MLP neurons of a small language model. Each row is named by its layer, matrix (gate and up: input weights) and neuron, and shows model dimensions 96-159. Each number is 200 + 20 x the weight over its row's rms, rounded and kept within 0 to 999. A neuron's up and down rows have the sign that makes its largest values positive.
After each neuron's rows, "fires in" lists the words (lower case) most often at its 100 highest values on Wikipedia text that the model never trained on.

L4.gate219,190,199,188,193,179,170,181,192,193,235,192,185,185,195,202,184,196,208,232,187,165,253,169,189,209,243,177,215,222,208,172,234,179,203,210,202,192,164,232,172,239,219,177,226,217,213,188,173,187,197,213,211,223,188,204,210,221,212,239,180,183,208,180,213
L4.up219,210,191,227,182,175,195,199,176,222,176,186,239,194,222,179,211,193,213,180,242,213,189,194,143,179,196,210,215,215,173,185,166,211,171,209,199,185,183,215,180,240,163,220,179,208,179,204,224,189,184,195,166,183,189,181,178,199,211,171,173,169,189,240,219
fires in: "of", "few", "twenty", "a", "many", "three"

L6.gate185,193,227,210,235,207,198,171,175,208,205,199,165,190,201,196,198,179,189,200,216,178,206,203,211,234,210,205,189,197,214,154,180,169,187,200,267,199,204,190,186,192,194,204,224,226,213,220,217,225,182,220,182,194,190,204,213,180,226,210,194,222,187,177,206
L6.up185,167,208,233,193,192,213,171,172,209,174,154,185,178,186,201,194,185,187,206,205,162,214,201,203,219,192,178,233,215,227,190,166,188,233,180,197,204,213,231,186,203,210,219,220,215,187,248,232,196,219,186,195,196,211,200,185,191,214,190,181,237,183,210,164
fires in: "was", "is", "be", "are", "were"

L8.gate650,183,192,211,162,205,187,192,167,168,214,207,205,187,184,193,180,203,194,168,193,226,204,201,206,180,199,189,229,209,235,197,194,202,203,226,204,184,222,199,189,222,233,189,182,225,234,206,187,222,201,186,195,234,210,198,208,219,212,204,191,213,239,170,216
L8.up650,183,165,215,224,205,178,199,205,214,207,199,225,214,178,184,192,172,217,189,216,221,218,183,195,187,197,174,203,190,208,196,160,219,201,187,203,219,227,182,171,215,199,170,213,234,194,214,219,179,196,152,205,202,202,197,201,205,223,194,193,208,191,221,203
fires in: "of", "in", "a", "over", "as"

L7.gate611,232,233,190,192,214,197,215,192,223,202,204,185,216,186,189,181,214,225,223,201,213,202,230,199,217,198,198,198,198,194,206,195,186,205,161,241,203,173,209,207,211,193,225,176,198,162,182,165,202,171,211,215,197,195,182,161,173,156,197,217,213,190,212,191
L7.up611,165,190,185,235,193,207,212,199,200,172,195,215,197,204,218,223,205,205,181,150,173,172,216,196,209,208,224,202,169,219,161,208,207,205,207,182,206,215,191,225,218,198,205,185,195,179,203,213,196,172,205,199,180,169,203,212,223,229,254,235,176,192,216,182
fires in: "it", "they", "its"

L8.gate380,181,234,183,191,177,200,207,215,234,187,242,174,197,185,204,215,191,212,191,221,194,188,184,201,218,188,203,185,210,194,185,183,170,202,195,203,233,210,201,176,192,176,204,200,224,196,191,200,183,215,208,241,192,204,209,202,204,197,200,174,213,166,167,187
L8.up380,206,150,239,180,244,243,186,211,180,206,223,222,208,183,191,226,194,192,212,167,208,195,196,162,177,210,204,230,162,222,198,179,223,221,169,204,181,213,218,174,168,181,197,201,189,158,164,210,200,172,224,216,205,219,169,187,188,171,197,201,220,208,200,210
fires in: "of", "and", "up"

L6.gate399,245,197,188,192,177,188,171,174,192,203,181,186,197,173,203,164,192,221,144,158,200,200,192,166,231,216,199,219,210,195,201,203,189,191,198,215,217,197,178,208,195,186,201,196,193,186,165,194,184,223,171,169,163,221,197,208,199,231,201,173,213,218,207,202
L6.up399,162,152,218,162,187,172,189,197,198,174,196,196,198,186,190,251,177,202,202,175,240,219,201,210,200,201,202,240,171,182,220,177,246,218,209,190,170,180,214,187,215,207,219,167,209,195,188,196,155,195,217,201,212,213,218,188,182,193,197,204,240,224,213,184
fires in: "from", "with", "of", "for"

L6.gate443,226,201,215,184,198,194,217,192,200,223,199,159,233,196,203,185,224,189,218,185,196,187,223,185,217,173,164,194,179,220,206,201,218,200,192,194,204,166,177,213,199,208,206,163,196,210,220,197,252,198,199,200,191,189,205,188,202,183,207,177,210,174,208,193
L6.up443,217,216,204,210,235,194,202,176,177,211,207,193,226,197,182,187,190,207,177,188,180,168,186,220,216,215,209,221,213,211,187,192,184,203,196,191,182,229,180,191,224,210,227,177,211,220,186,207,174,182,201,203,148,185,207,190,190,193,221,177,206,221,201,248
fires in: "can", "they", "aerospace", "electron"

L13.gate590,227,182,187,192,196,198,211,229,177,238,187,217,196,216,203,203,212,198,235,223,171,196,224,199,209,191,230,184,220,215,205,171,189,198,235,174,227,198,210,219,189,192,215,181,199,221,185,188,233,168,211,169,164,201,204,215,220,182,212,218,231,187,207,192
L13.up590,216,168,234,207,203,184,201,189,187,227,204,209,216,169,197,171,189,235,192,235,201,188,193,188,214,185,183,193,164,201,159,154,168,201,187,162,190,196,241,168,185,197,218,185,209,197,231,214,182,203,233,190,170,219,195,220,190,206,187,184,179,187,180,231
fires in: "to", "would"

L8.gate619,213,133,228,209,186,219,178,210,205,218,185,197,210,204,209,178,237,187,174,195,225,191,252,190,202,233,204,210,198,219,181,194,182,171,201,219,223,205,170,190,217,178,183,182,196,237,221,211,186,207,206,207,205,218,198,243,210,178,188,198,195,171,183,193
L8.up619,193,232,209,160,217,190,219,237,221,181,155,195,208,198,165,219,162,212,186,204,199,186,200,209,179,173,209,171,213,214,189,176,209,174,213,230,204,214,198,255,214,227,192,193,164,207,201,211,223,203,203,202,217,213,205,212,201,208,178,208,234,177,215,188
fires in: "a", "president", "to", "australian", "as", "in"

L5.gate52,200,197,188,202,210,187,161,203,220,191,215,171,206,168,218,186,227,211,193,201,224,217,228,156,214,204,204,185,185,189,219,200,165,236,196,235,186,201,171,213,207,188,201,191,174,202,193,195,177,204,206,212,172,205,197,195,200,204,193,201,217,198,222,190
L5.up52,205,195,202,194,202,235,245,174,175,179,204,199,215,189,202,219,213,183,191,206,226,160,221,186,196,197,200,204,195,196,214,226,237,160,196,205,189,188,201,178,203,184,195,178,184,195,229,223,210,213,191,189,210,225,227,162,186,190,191,215,187,223,209,203
fires in: "of", "renaissance", "quite", "from"

L8.gate288,171,193,182,199,183,158,190,237,219,194,208,168,193,168,188,214,190,203,175,198,199,173,225,215,207,203,188,188,168,216,223,200,194,192,220,241,190,225,204,196,219,204,194,254,198,211,202,194,185,222,201,208,207,182,213,223,211,177,209,209,183,222,207,215
L8.up288,178,193,190,186,224,198,210,229,208,174,198,198,208,183,221,190,208,200,200,218,189,254,189,151,192,227,179,240,190,216,223,196,186,207,213,194,203,149,228,189,198,215,164,201,218,189,199,200,171,185,199,172,197,184,225,238,174,183,221,194,209,186,206,201
fires in: "as", "in", "the", "one"

L8.gate627,180,205,199,164,200,181,207,212,198,190,197,194,228,206,208,224,200,253,219,175,193,207,197,191,179,224,207,224,178,218,230,185,217,190,196,208,174,212,182,185,228,236,162,222,176,190,199,190,183,193,188,194,205,200,188,219,183,183,172,209,180,215,194,163
L8.up627,221,214,203,142,202,210,168,219,189,212,255,167,212,172,207,196,199,211,204,174,219,191,206,201,217,213,168,205,171,181,182,185,235,183,194,229,169,226,195,228,217,209,194,188,167,156,182,168,205,186,223,174,230,204,185,171,146,182,227,182,191,217,200,180
fires in: "a"

L7.gate550,194,240,188,209,148,179,230,180,194,232,181,180,197,205,225,195,220,209,182,235,216,225,212,213,190,214,221,189,202,193,183,183,187,213,235,167,186,194,171,173,218,175,178,166,203,166,200,213,177,200,192,224,232,189,233,220,177,222,164,186,182,180,186,184
L7.up550,208,186,198,219,233,214,164,199,218,173,223,194,228,195,171,192,170,193,222,218,182,227,211,234,223,196,215,181,197,184,172,214,192,182,187,182,170,177,166,193,194,192,178,169,202,187,168,215,209,182,203,210,195,213,167,218,191,208,213,176,195,179,193,183
fires in: "to", "and", "of", "was", "with", "including"

L6.gate82,212,215,224,166,195,194,227,213,197,173,246,223,176,169,189,188,182,200,195,231,205,193,193,215,203,214,202,192,200,174,213,235,157,187,207,212,229,182,207,196,204,203,162,192,208,209,264,221,215,196,185,236,209,204,196,191,216,161,211,215,189,190,184,174
L6.up82,187,235,182,180,206,212,190,226,231,203,210,202,215,168,240,236,214,182,225,183,170,221,199,190,238,205,225,205,175,207,206,168,183,213,217,195,207,204,219,167,197,167,199,217,168,173,221,177,210,216,194,211,182,189,212,203,201,225,193,274,251,177,214,188
fires in: "in", "s", "as", "is", "into", "ath"

L6.gate408,184,175,214,182,208,160,167,209,208,170,205,221,254,193,212,199,222,221,232,192,213,188,213,216,182,198,170,212,198,217,214,205,209,199,196,236,247,195,229,229,167,216,199,211,201,194,164,223,201,192,173,179,222,245,240,217,158,174,202,209,218,192,185,204
L6.up408,215,192,208,221,196,188,243,223,179,220,205,209,235,240,230,188,227,170,193,212,229,229,188,195,215,158,180,171,178,204,203,214,184,226,226,201,188,235,195,213,218,186,187,236,151,200,183,195,203,193,194,225,187,197,208,185,205,251,223,190,212,216,228,240
fires in: "which", "that", "who"

L13.gate408,216,213,200,181,193,186,191,201,176,214,182,207,201,177,190,198,179,206,222,214,221,184,179,250,194,204,206,191,238,219,221,187,194,196,240,203,202,200,210,194,169,168,187,198,203,172,203,165,211,196,200,212,142,190,206,186,201,205,198,213,196,204,206,210
L13.up408,183,220,180,169,180,182,206,210,182,173,212,215,222,193,205,171,210,205,205,215,223,203,212,179,216,217,214,153,211,204,212,209,230,194,196,208,194,177,210,197,181,215,246,179,199,212,217,215,181,186,222,205,200,228,198,197,186,233,212,210,197,177,204,233
fires in: "to", "his", "i", "s", "we"

L6.gate346,221,180,205,223,213,149,194,202,225,216,199,178,201,173,197,208,202,210,211,201,222,212,182,199,159,215,201,188,192,174,192,197,218,225,213,204,192,183,188,178,239,220,230,185,216,178,210,203,177,194,191,198,211,175,218,202,200,176,172,201,190,201,172,182
L6.up346,198,191,185,210,206,200,209,172,220,216,191,186,233,182,210,210,170,191,219,175,198,202,185,188,214,207,223,209,222,177,200,227,182,199,210,243,218,215,184,180,183,216,178,179,203,189,186,186,174,205,169,172,182,184,176,222,211,214,232,217,176,189,196,202
fires in: "it", "to", "the", "with"

L12.gate55,245,202,176,190,218,173,235,221,197,192,206,218,220,189,188,227,202,180,232,205,215,249,196,207,190,202,209,219,188,232,197,189,207,198,194,186,193,205,215,177,180,184,156,177,174,213,177,203,174,187,150,215,202,196,183,201,204,222,175,219,189,207,204,246
L12.up55,193,195,200,216,186,209,201,199,197,202,188,172,241,224,188,211,174,203,172,167,210,218,183,209,234,179,192,204,200,223,189,205,204,204,187,203,158,207,209,207,190,187,190,224,189,217,214,196,235,192,190,186,191,196,221,228,203,257,201,225,187,209,164,182
fires in: "that", "he", "who", "which", "she", "and"

L7.gate534,196,194,198,186,198,174,214,223,202,220,202,194,187,180,212,188,191,197,226,200,223,160,208,206,202,203,190,175,170,185,176,174,196,232,219,213,229,217,218,161,213,216,188,219,220,185,166,197,200,214,185,184,226,195,218,154,219,179,167,203,213,218,213,248
L7.up534,190,181,238,189,207,200,193,173,231,219,189,228,214,154,154,181,195,244,214,216,207,173,179,200,190,176,189,216,197,186,200,175,242,198,199,223,192,213,206,175,238,219,222,206,229,174,179,206,193,177,154,203,205,197,194,188,212,194,217,182,198,206,195,166
fires in: "of", "from", "in", "for"

L13.gate169,208,190,214,170,215,212,174,237,224,226,192,196,212,164,181,159,217,201,213,203,198,215,200,198,204,209,187,197,218,205,205,198,223,214,197,183,196,201,187,218,186,220,209,217,220,193,158,207,188,211,178,173,228,150,207,176,176,205,189,209,193,213,247,225
L13.up169,192,200,200,199,218,173,220,214,222,199,217,185,191,164,189,205,202,206,187,208,188,195,168,179,211,159,178,218,219,246,250,242,206,241,185,206,248,215,219,185,197,177,214,196,217,220,224,209,212,229,174,189,236,210,198,209,229,202,192,205,225,221,198,186
fires in: "at", "from", "in", "of", "by", "under"

L13.gate6,166,207,202,180,224,163,199,205,192,195,201,194,228,209,227,200,162,223,183,183,192,197,208,195,224,194,176,194,217,174,224,228,206,177,183,204,183,205,189,202,221,211,174,184,215,220,201,165,198,212,169,230,199,197,210,211,205,158,185,218,182,218,224,172
L13.up6,168,206,180,195,191,184,188,160,188,183,208,182,257,238,210,212,201,194,196,204,189,222,176,196,224,203,182,235,185,175,204,189,185,179,181,199,200,194,195,191,187,232,177,191,208,173,222,218,205,188,187,182,167,230,191,209,141,218,169,152,196,224,213,203
fires in: "a"

L6.gate423,225,198,225,227,186,214,219,200,219,212,233,174,196,180,197,211,159,237,202,204,210,170,189,193,192,195,204,207,207,211,191,205,194,216,205,224,217,191,162,220,174,177,192,184,183,194,246,189,172,159,170,218,198,190,203,197,236,214,160,181,219,206,198,206
L6.up423,194,207,212,204,215,220,212,166,205,212,216,184,220,197,221,148,220,202,167,209,217,184,232,219,191,182,204,205,239,180,196,165,165,197,195,192,245,199,232,166,191,181,197,198,185,198,206,234,205,181,193,173,211,207,202,181,178,212,168,198,194,195,222,189
fires in: "november", "on", "april"

L7.gate603,182,180,220,207,206,204,231,184,216,203,186,185,186,209,212,186,192,187,228,176,177,202,234,231,232,218,183,219,219,206,220,227,208,214,191,193,191,218,178,201,217,205,208,199,224,184,227,216,207,129,187,195,180,200,192,186,161,207,193,200,213,189,223,177
L7.up603,193,208,201,212,186,162,213,206,229,184,181,171,228,179,206,200,207,192,196,211,179,201,230,211,208,189,215,232,199,205,234,204,213,190,224,182,206,218,181,211,172,192,219,201,185,179,183,189,187,185,208,185,190,221,214,201,205,210,227,220,232,215,201,192
fires in: "it", "home", "having"

L5.gate269,203,177,206,176,195,176,222,159,175,168,171,186,210,152,229,217,180,232,190,196,186,148,226,197,207,216,164,171,198,215,215,207,193,207,165,184,187,162,183,202,211,197,196,218,212,176,206,212,224,219,181,235,205,198,189,200,183,178,201,214,187,214,240,238
L5.up269,216,201,205,194,211,174,170,213,193,173,181,203,224,217,220,192,193,196,188,210,171,191,201,174,177,193,186,191,201,198,200,192,196,185,223,250,189,197,218,215,177,199,210,207,194,199,178,225,190,209,218,203,219,207,223,198,162,200,196,210,225,200,168,196
fires in: "a", "is", "most", "ft", "it"

L6.gate341,216,194,190,191,198,199,230,198,195,201,174,192,204,192,172,186,187,191,208,180,218,192,212,222,175,205,199,204,190,210,241,199,202,209,205,221,223,175,202,186,207,199,188,212,195,186,207,201,178,202,189,195,167,167,178,205,225,158,195,203,160,226,196,218
L6.up341,196,210,178,159,189,186,193,190,223,181,198,186,207,216,208,197,195,167,174,172,224,211,212,212,159,224,203,199,165,202,199,183,224,218,208,182,167,222,203,195,250,192,167,185,176,201,155,192,186,203,191,165,202,220,200,210,225,200,202,192,193,241,211,224
fires in: "a", "the", "from", "an", "for"

L2.gate606,224,210,226,164,213,239,214,211,223,195,157,212,235,205,182,185,159,208,207,150,190,191,225,243,184,198,176,189,181,184,198,234,201,198,236,208,216,216,211,181,188,204,190,194,234,180,228,170,204,230,160,185,217,181,189,223,189,218,226,188,166,203,185,193
L2.up606,211,216,163,203,188,202,176,189,192,167,185,185,219,198,243,174,217,200,171,199,216,196,208,214,182,217,189,217,200,232,205,196,210,189,213,207,195,201,208,221,191,207,182,223,193,176,226,177,193,178,204,184,197,200,247,223,188,177,194,169,275,202,183,161
fires in: "to", "from", "below", "acquisition"

L8.gate273,184,207,203,189,182,232,207,200,193,221,191,212,223,200,212,178,214,180,200,212,171,221,232,195,227,212,208,186,192,208,225,199,201,181,196,173,182,185,182,224,203,202,179,197,180,221,188,186,186,202,186,229,253,198,179,203,199,217,167,193,189,232,212,224
L8.up273,217,159,198,172,179,188,187,243,192,177,249,192,185,209,192,165,208,173,202,227,235,205,210,172,200,184,173,223,209,187,208,223,206,221,204,171,199,184,183,254,192,202,226,224,195,223,187,194,180,193,229,215,219,230,201,226,216,189,195,207,187,223,170,190
fires in: "at", "in", "of", "the"

L2.gate139,232,193,190,193,162,183,205,196,176,186,212,216,175,194,217,207,209,206,182,172,192,214,176,187,230,207,210,187,226,193,184,203,195,189,202,206,216,198,178,199,181,199,185,207,228,235,232,198,210,197,217,215,250,150,209,176,170,202,259,185,192,185,194,210
L2.up139,216,200,218,208,193,243,209,188,207,193,190,234,196,185,194,180,210,222,200,175,213,193,162,214,198,187,171,177,191,209,244,210,188,208,164,172,199,204,207,197,180,235,196,211,194,190,198,236,160,158,243,158,215,195,189,207,228,182,194,211,226,200,193,205
fires in: "of", "if", "among", "all", "many", "these"

L7.gate227,201,200,204,186,200,142,218,174,226,180,232,216,157,210,210,216,171,231,176,201,216,204,197,162,190,213,172,208,217,181,193,179,203,210,201,230,167,211,205,168,181,196,203,215,190,223,208,189,169,166,198,204,193,207,193,163,202,235,212,195,210,197,184,221
L7.up227,194,200,199,206,203,240,181,201,186,212,204,188,175,246,188,186,192,180,233,199,194,175,214,202,182,191,216,219,202,218,187,222,202,193,201,223,140,206,231,190,203,236,193,184,209,225,184,224,169,201,216,210,171,165,171,214,225,190,158,169,170,207,201,241
fires in: "of", "early", "forced", "and", "conviction"

L7.gate473,192,218,218,162,170,212,198,155,183,221,197,189,180,186,227,203,170,213,166,185,198,247,200,191,187,221,200,222,204,208,182,192,238,187,199,213,199,187,208,233,211,209,202,217,178,208,237,208,219,212,207,217,191,224,192,203,231,211,192,205,217,218,217,247
L7.up473,215,173,234,211,207,174,193,207,196,182,199,169,196,187,169,207,192,172,182,204,184,197,227,201,173,188,163,168,178,188,196,203,209,190,200,195,207,136,179,231,219,188,191,172,207,196,233,225,193,218,189,235,235,197,196,263,189,197,180,192,209,175,204,237
fires in: "after", "died", "for", "from", "on"

L2.gate146,194,195,214,194,196,271,229,225,198,195,206,199,205,162,179,200,220,199,233,176,187,187,197,185,195,165,183,193,194,202,187,200,157,178,174,215,223,222,240,178,186,166,207,198,185,216,176,201,174,182,209,172,191,202,182,190,189,205,223,185,200,196,219,204
L2.up146,176,212,191,251,170,192,197,206,209,211,201,203,189,182,190,190,193,231,194,207,238,225,209,223,227,203,203,171,195,193,198,174,189,212,185,217,207,175,191,177,190,213,216,204,179,178,194,178,201,217,196,208,177,186,202,201,181,212,171,190,141,213,178,208
fires in: "and", "he", "newly", "finally", "being", "but"

L2.gate439,186,189,201,171,204,184,204,182,235,176,216,158,213,172,205,186,206,198,219,151,225,195,227,233,204,239,225,204,210,220,177,195,206,207,189,182,244,180,196,189,207,232,180,222,208,193,239,194,224,189,193,225,181,176,182,219,202,207,223,193,208,191,222,229
L2.up439,217,183,200,185,238,203,203,231,212,159,208,185,183,202,202,164,221,224,198,200,211,214,182,203,196,215,203,189,160,191,202,207,188,219,180,214,225,237,183,201,213,213,247,210,181,202,197,217,246,184,170,206,203,220,213,214,260,208,217,221,193,209,208,183
fires in: "by", "of", "to", "about", "against", "for"

L7.gate478,233,219,169,201,202,191,187,181,201,221,181,205,196,184,223,236,241,237,215,191,175,191,239,183,221,181,188,212,205,197,231,207,233,185,195,192,185,207,231,220,183,230,245,228,230,241,202,215,183,213,182,175,184,195,199,175,229,193,211,217,203,159,212,212
L7.up478,201,213,209,189,198,190,198,215,263,177,185,180,220,199,179,200,201,233,202,225,193,187,193,189,233,245,239,164,179,208,185,180,235,244,222,179,182,203,197,192,183,211,205,184,197,219,226,181,201,220,214,175,190,200,237,198,180,185,210,230,199,181,190,202
fires in: "the", "to", "be", "can", "date"

L8.gate19,180,202,188,177,191,219,207,179,179,202,231,208,214,165,235,228,206,178,221,181,210,216,199,222,192,208,198,196,177,196,200,220,203,179,212,195,212,217,197,224,195,229,201,172,230,233,218,199,205,183,212,213,170,202,200,221,194,193,164,189,178,184,204,210
L8.up19,188,204,184,184,175,194,210,177,205,200,214,226,201,180,200,177,201,204,219,139,178,217,199,129,177,219,194,188,182,176,224,194,219,200,169,222,178,235,214,227,209,185,210,215,191,212,170,208,226,218,226,185,204,199,211,230,166,211,205,206,202,241,209,195
fires in: "of", "for", "a", "in", "basketball"

L7.gate515,198,196,206,211,189,189,199,174,196,194,159,203,188,191,172,164,199,176,216,213,201,173,204,196,204,225,215,184,180,236,231,229,197,194,219,226,195,191,232,168,182,184,211,145,196,220,210,182,198,208,207,224,207,195,176,205,211,214,220,240,206,188,250,198
L7.up515,184,211,215,200,181,200,199,183,184,192,156,190,230,170,193,207,187,213,200,211,205,198,232,199,193,191,196,255,244,199,188,214,185,193,187,196,187,248,196,223,267,217,194,213,171,160,221,232,203,181,192,157,185,183,214,210,191,178,199,186,191,173,221,169
fires in: "to", "from", "her", "she", "very"

L4.gate565,226,217,223,168,194,169,184,198,202,192,194,194,205,211,212,194,202,215,203,186,205,171,183,195,189,204,195,184,207,209,162,191,195,187,236,197,221,170,234,173,196,195,147,210,194,168,219,157,237,198,216,209,196,182,189,176,183,202,218,185,206,181,213,219
L4.up565,184,168,204,187,184,212,190,217,245,171,172,187,196,179,156,225,243,208,241,210,220,195,164,190,185,197,221,172,177,214,217,195,195,179,211,221,197,220,182,212,167,174,188,218,201,211,192,195,209,168,203,196,196,224,160,181,158,188,212,235,186,217,196,173
fires in: "a", "of", "too", "in", "the", "an"

L12.gate153,233,202,184,186,216,206,187,200,204,198,182,208,211,179,179,192,231,161,214,205,189,208,218,170,205,186,164,182,227,193,209,217,217,211,187,198,219,226,198,215,197,201,181,191,158,186,206,196,200,186,186,200,213,223,200,230,223,214,190,225,186,186,229,223
L12.up153,213,171,172,199,197,190,179,180,201,198,201,194,203,217,217,234,205,206,175,187,236,217,188,186,200,196,183,195,219,201,235,217,198,193,200,177,201,229,236,186,222,218,214,218,196,185,202,180,218,163,181,192,225,216,192,179,231,180,173,201,216,200,174,194
fires in: "in", "at", "from"

L2.gate68,197,209,197,187,197,171,221,192,232,214,214,199,178,170,252,214,213,178,218,182,160,213,171,171,199,192,214,199,209,205,182,220,190,209,209,219,222,154,186,191,229,195,169,167,190,220,180,216,221,183,171,216,214,174,193,226,198,186,201,182,223,172,203,248
L2.up68,214,196,211,200,215,192,218,208,166,189,179,196,183,177,216,198,221,196,237,217,226,189,164,216,183,209,196,190,212,260,216,202,169,225,190,240,181,170,211,203,206,194,195,209,187,209,156,221,190,199,207,206,224,215,163,209,182,175,228,201,180,159,170,196
fires in: "all", "of", "ottawa"

L5.gate72,216,204,199,151,218,192,221,200,222,198,186,186,188,219,218,213,180,219,204,218,206,220,199,203,191,210,203,208,213,223,214,194,201,222,195,190,218,206,227,238,230,186,216,191,210,188,251,209,180,226,169,228,177,221,160,183,226,165,172,180,169,204,189,220
L5.up72,195,219,161,243,178,148,204,223,193,170,207,211,166,201,177,201,191,173,204,192,212,253,170,192,203,185,204,207,223,203,213,216,233,227,180,201,196,219,203,178,181,202,154,191,220,194,225,199,216,213,192,196,209,178,201,209,219,182,203,183,200,175,238,213
fires in: "on", "from", "0", "to", "100"

L8.gate96,257,191,203,245,195,155,205,213,245,196,224,188,202,201,181,164,197,182,210,160,167,212,202,226,246,188,189,214,237,221,200,187,208,218,207,199,211,176,170,199,202,194,194,202,196,232,210,180,183,189,208,195,211,224,202,202,194,233,210,215,192,233,191,235
L8.up96,225,201,211,193,184,198,196,220,216,213,183,205,167,183,236,206,216,202,242,172,204,200,204,184,220,187,155,179,197,214,233,211,213,180,211,181,188,176,211,218,231,194,210,173,202,185,241,216,212,213,182,173,170,189,203,200,185,212,233,182,199,197,194,213
fires in: "with", "seeing", "see"

L5.gate167,200,193,185,181,196,187,211,199,197,214,159,184,215,204,206,169,229,200,190,186,179,211,197,196,223,180,220,182,235,200,187,169,169,230,139,171,196,187,203,168,211,212,202,191,214,186,191,218,215,227,195,185,183,216,237,223,216,168,201,203,161,226,205,190
L5.up167,179,216,191,220,203,221,218,183,199,200,230,194,194,181,225,216,191,188,210,184,214,166,220,205,190,156,198,173,227,235,201,187,214,186,204,253,217,172,208,203,231,189,221,223,177,163,172,169,198,205,207,184,187,176,195,229,173,215,190,229,220,181,222,183
fires in: "to", "miniseries", "a", "played", "plays", "playing"

L7.gate679,202,214,220,227,194,211,200,202,191,184,192,199,228,206,217,175,172,188,218,199,211,178,215,202,182,209,198,198,188,206,210,214,214,225,237,193,207,207,221,225,214,210,180,223,203,190,237,177,236,169,198,180,214,214,177,167,190,185,230,226,183,196,202,202
L7.up679,233,194,200,184,193,214,190,201,196,176,194,172,202,179,196,196,207,224,185,164,207,179,194,173,193,211,169,166,196,206,221,189,232,199,158,198,190,228,199,224,194,175,179,211,188,196,199,198,224,228,199,197,211,221,189,213,194,173,193,206,188,198,208,211
fires in: "in"

L6.gate317,224,178,225,164,190,190,193,216,231,201,228,188,231,170,232,199,168,174,203,200,181,202,197,188,165,193,194,196,215,210,207,172,194,213,200,171,210,200,206,208,204,193,194,197,190,191,198,216,191,174,188,227,217,201,210,196,165,214,182,162,211,200,212,184
L6.up317,199,199,179,185,217,146,191,176,199,179,193,202,180,191,204,176,207,176,186,198,205,184,182,194,227,192,197,223,229,218,233,177,198,230,147,194,222,186,213,208,206,200,183,227,224,199,237,190,203,201,184,194,203,213,216,194,211,207,224,186,191,203,204,164
fires in: "on", "00", "of", "atlantic"

L4.gate607,190,171,187,217,207,187,231,241,207,169,216,200,200,200,188,236,211,179,217,165,191,167,197,209,200,200,185,237,215,223,182,207,204,211,215,208,194,206,189,179,218,210,213,203,187,189,201,202,188,212,201,195,239,209,197,215,169,220,223,198,179,191,221,176
L4.up607,225,175,163,200,165,190,198,203,201,176,182,173,213,217,178,205,221,212,248,179,223,169,161,204,202,173,230,223,207,233,196,201,213,218,211,185,184,181,209,193,156,206,198,209,198,178,188,193,198,191,188,206,215,183,194,219,213,149,191,227,217,217,202,204
fires in: "best", "of", "european", "such", "these"

L6.gate366,187,185,177,224,193,212,193,208,188,202,228,189,155,213,232,206,190,179,221,214,237,214,191,219,193,226,196,204,173,207,201,182,224,208,208,224,204,215,217,193,191,230,209,191,185,204,193,203,225,166,210,162,164,180,193,223,231,219,209,227,205,182,184,204
L6.up366,212,206,246,211,179,184,196,156,165,182,172,217,212,225,176,175,179,202,212,204,173,154,192,193,202,169,171,192,186,196,166,167,189,184,216,189,172,226,188,216,188,220,186,210,232,186,204,224,229,186,201,218,216,188,203,205,192,200,209,190,189,190,184,199
fires in: "and", "for", "to", "newly", "as"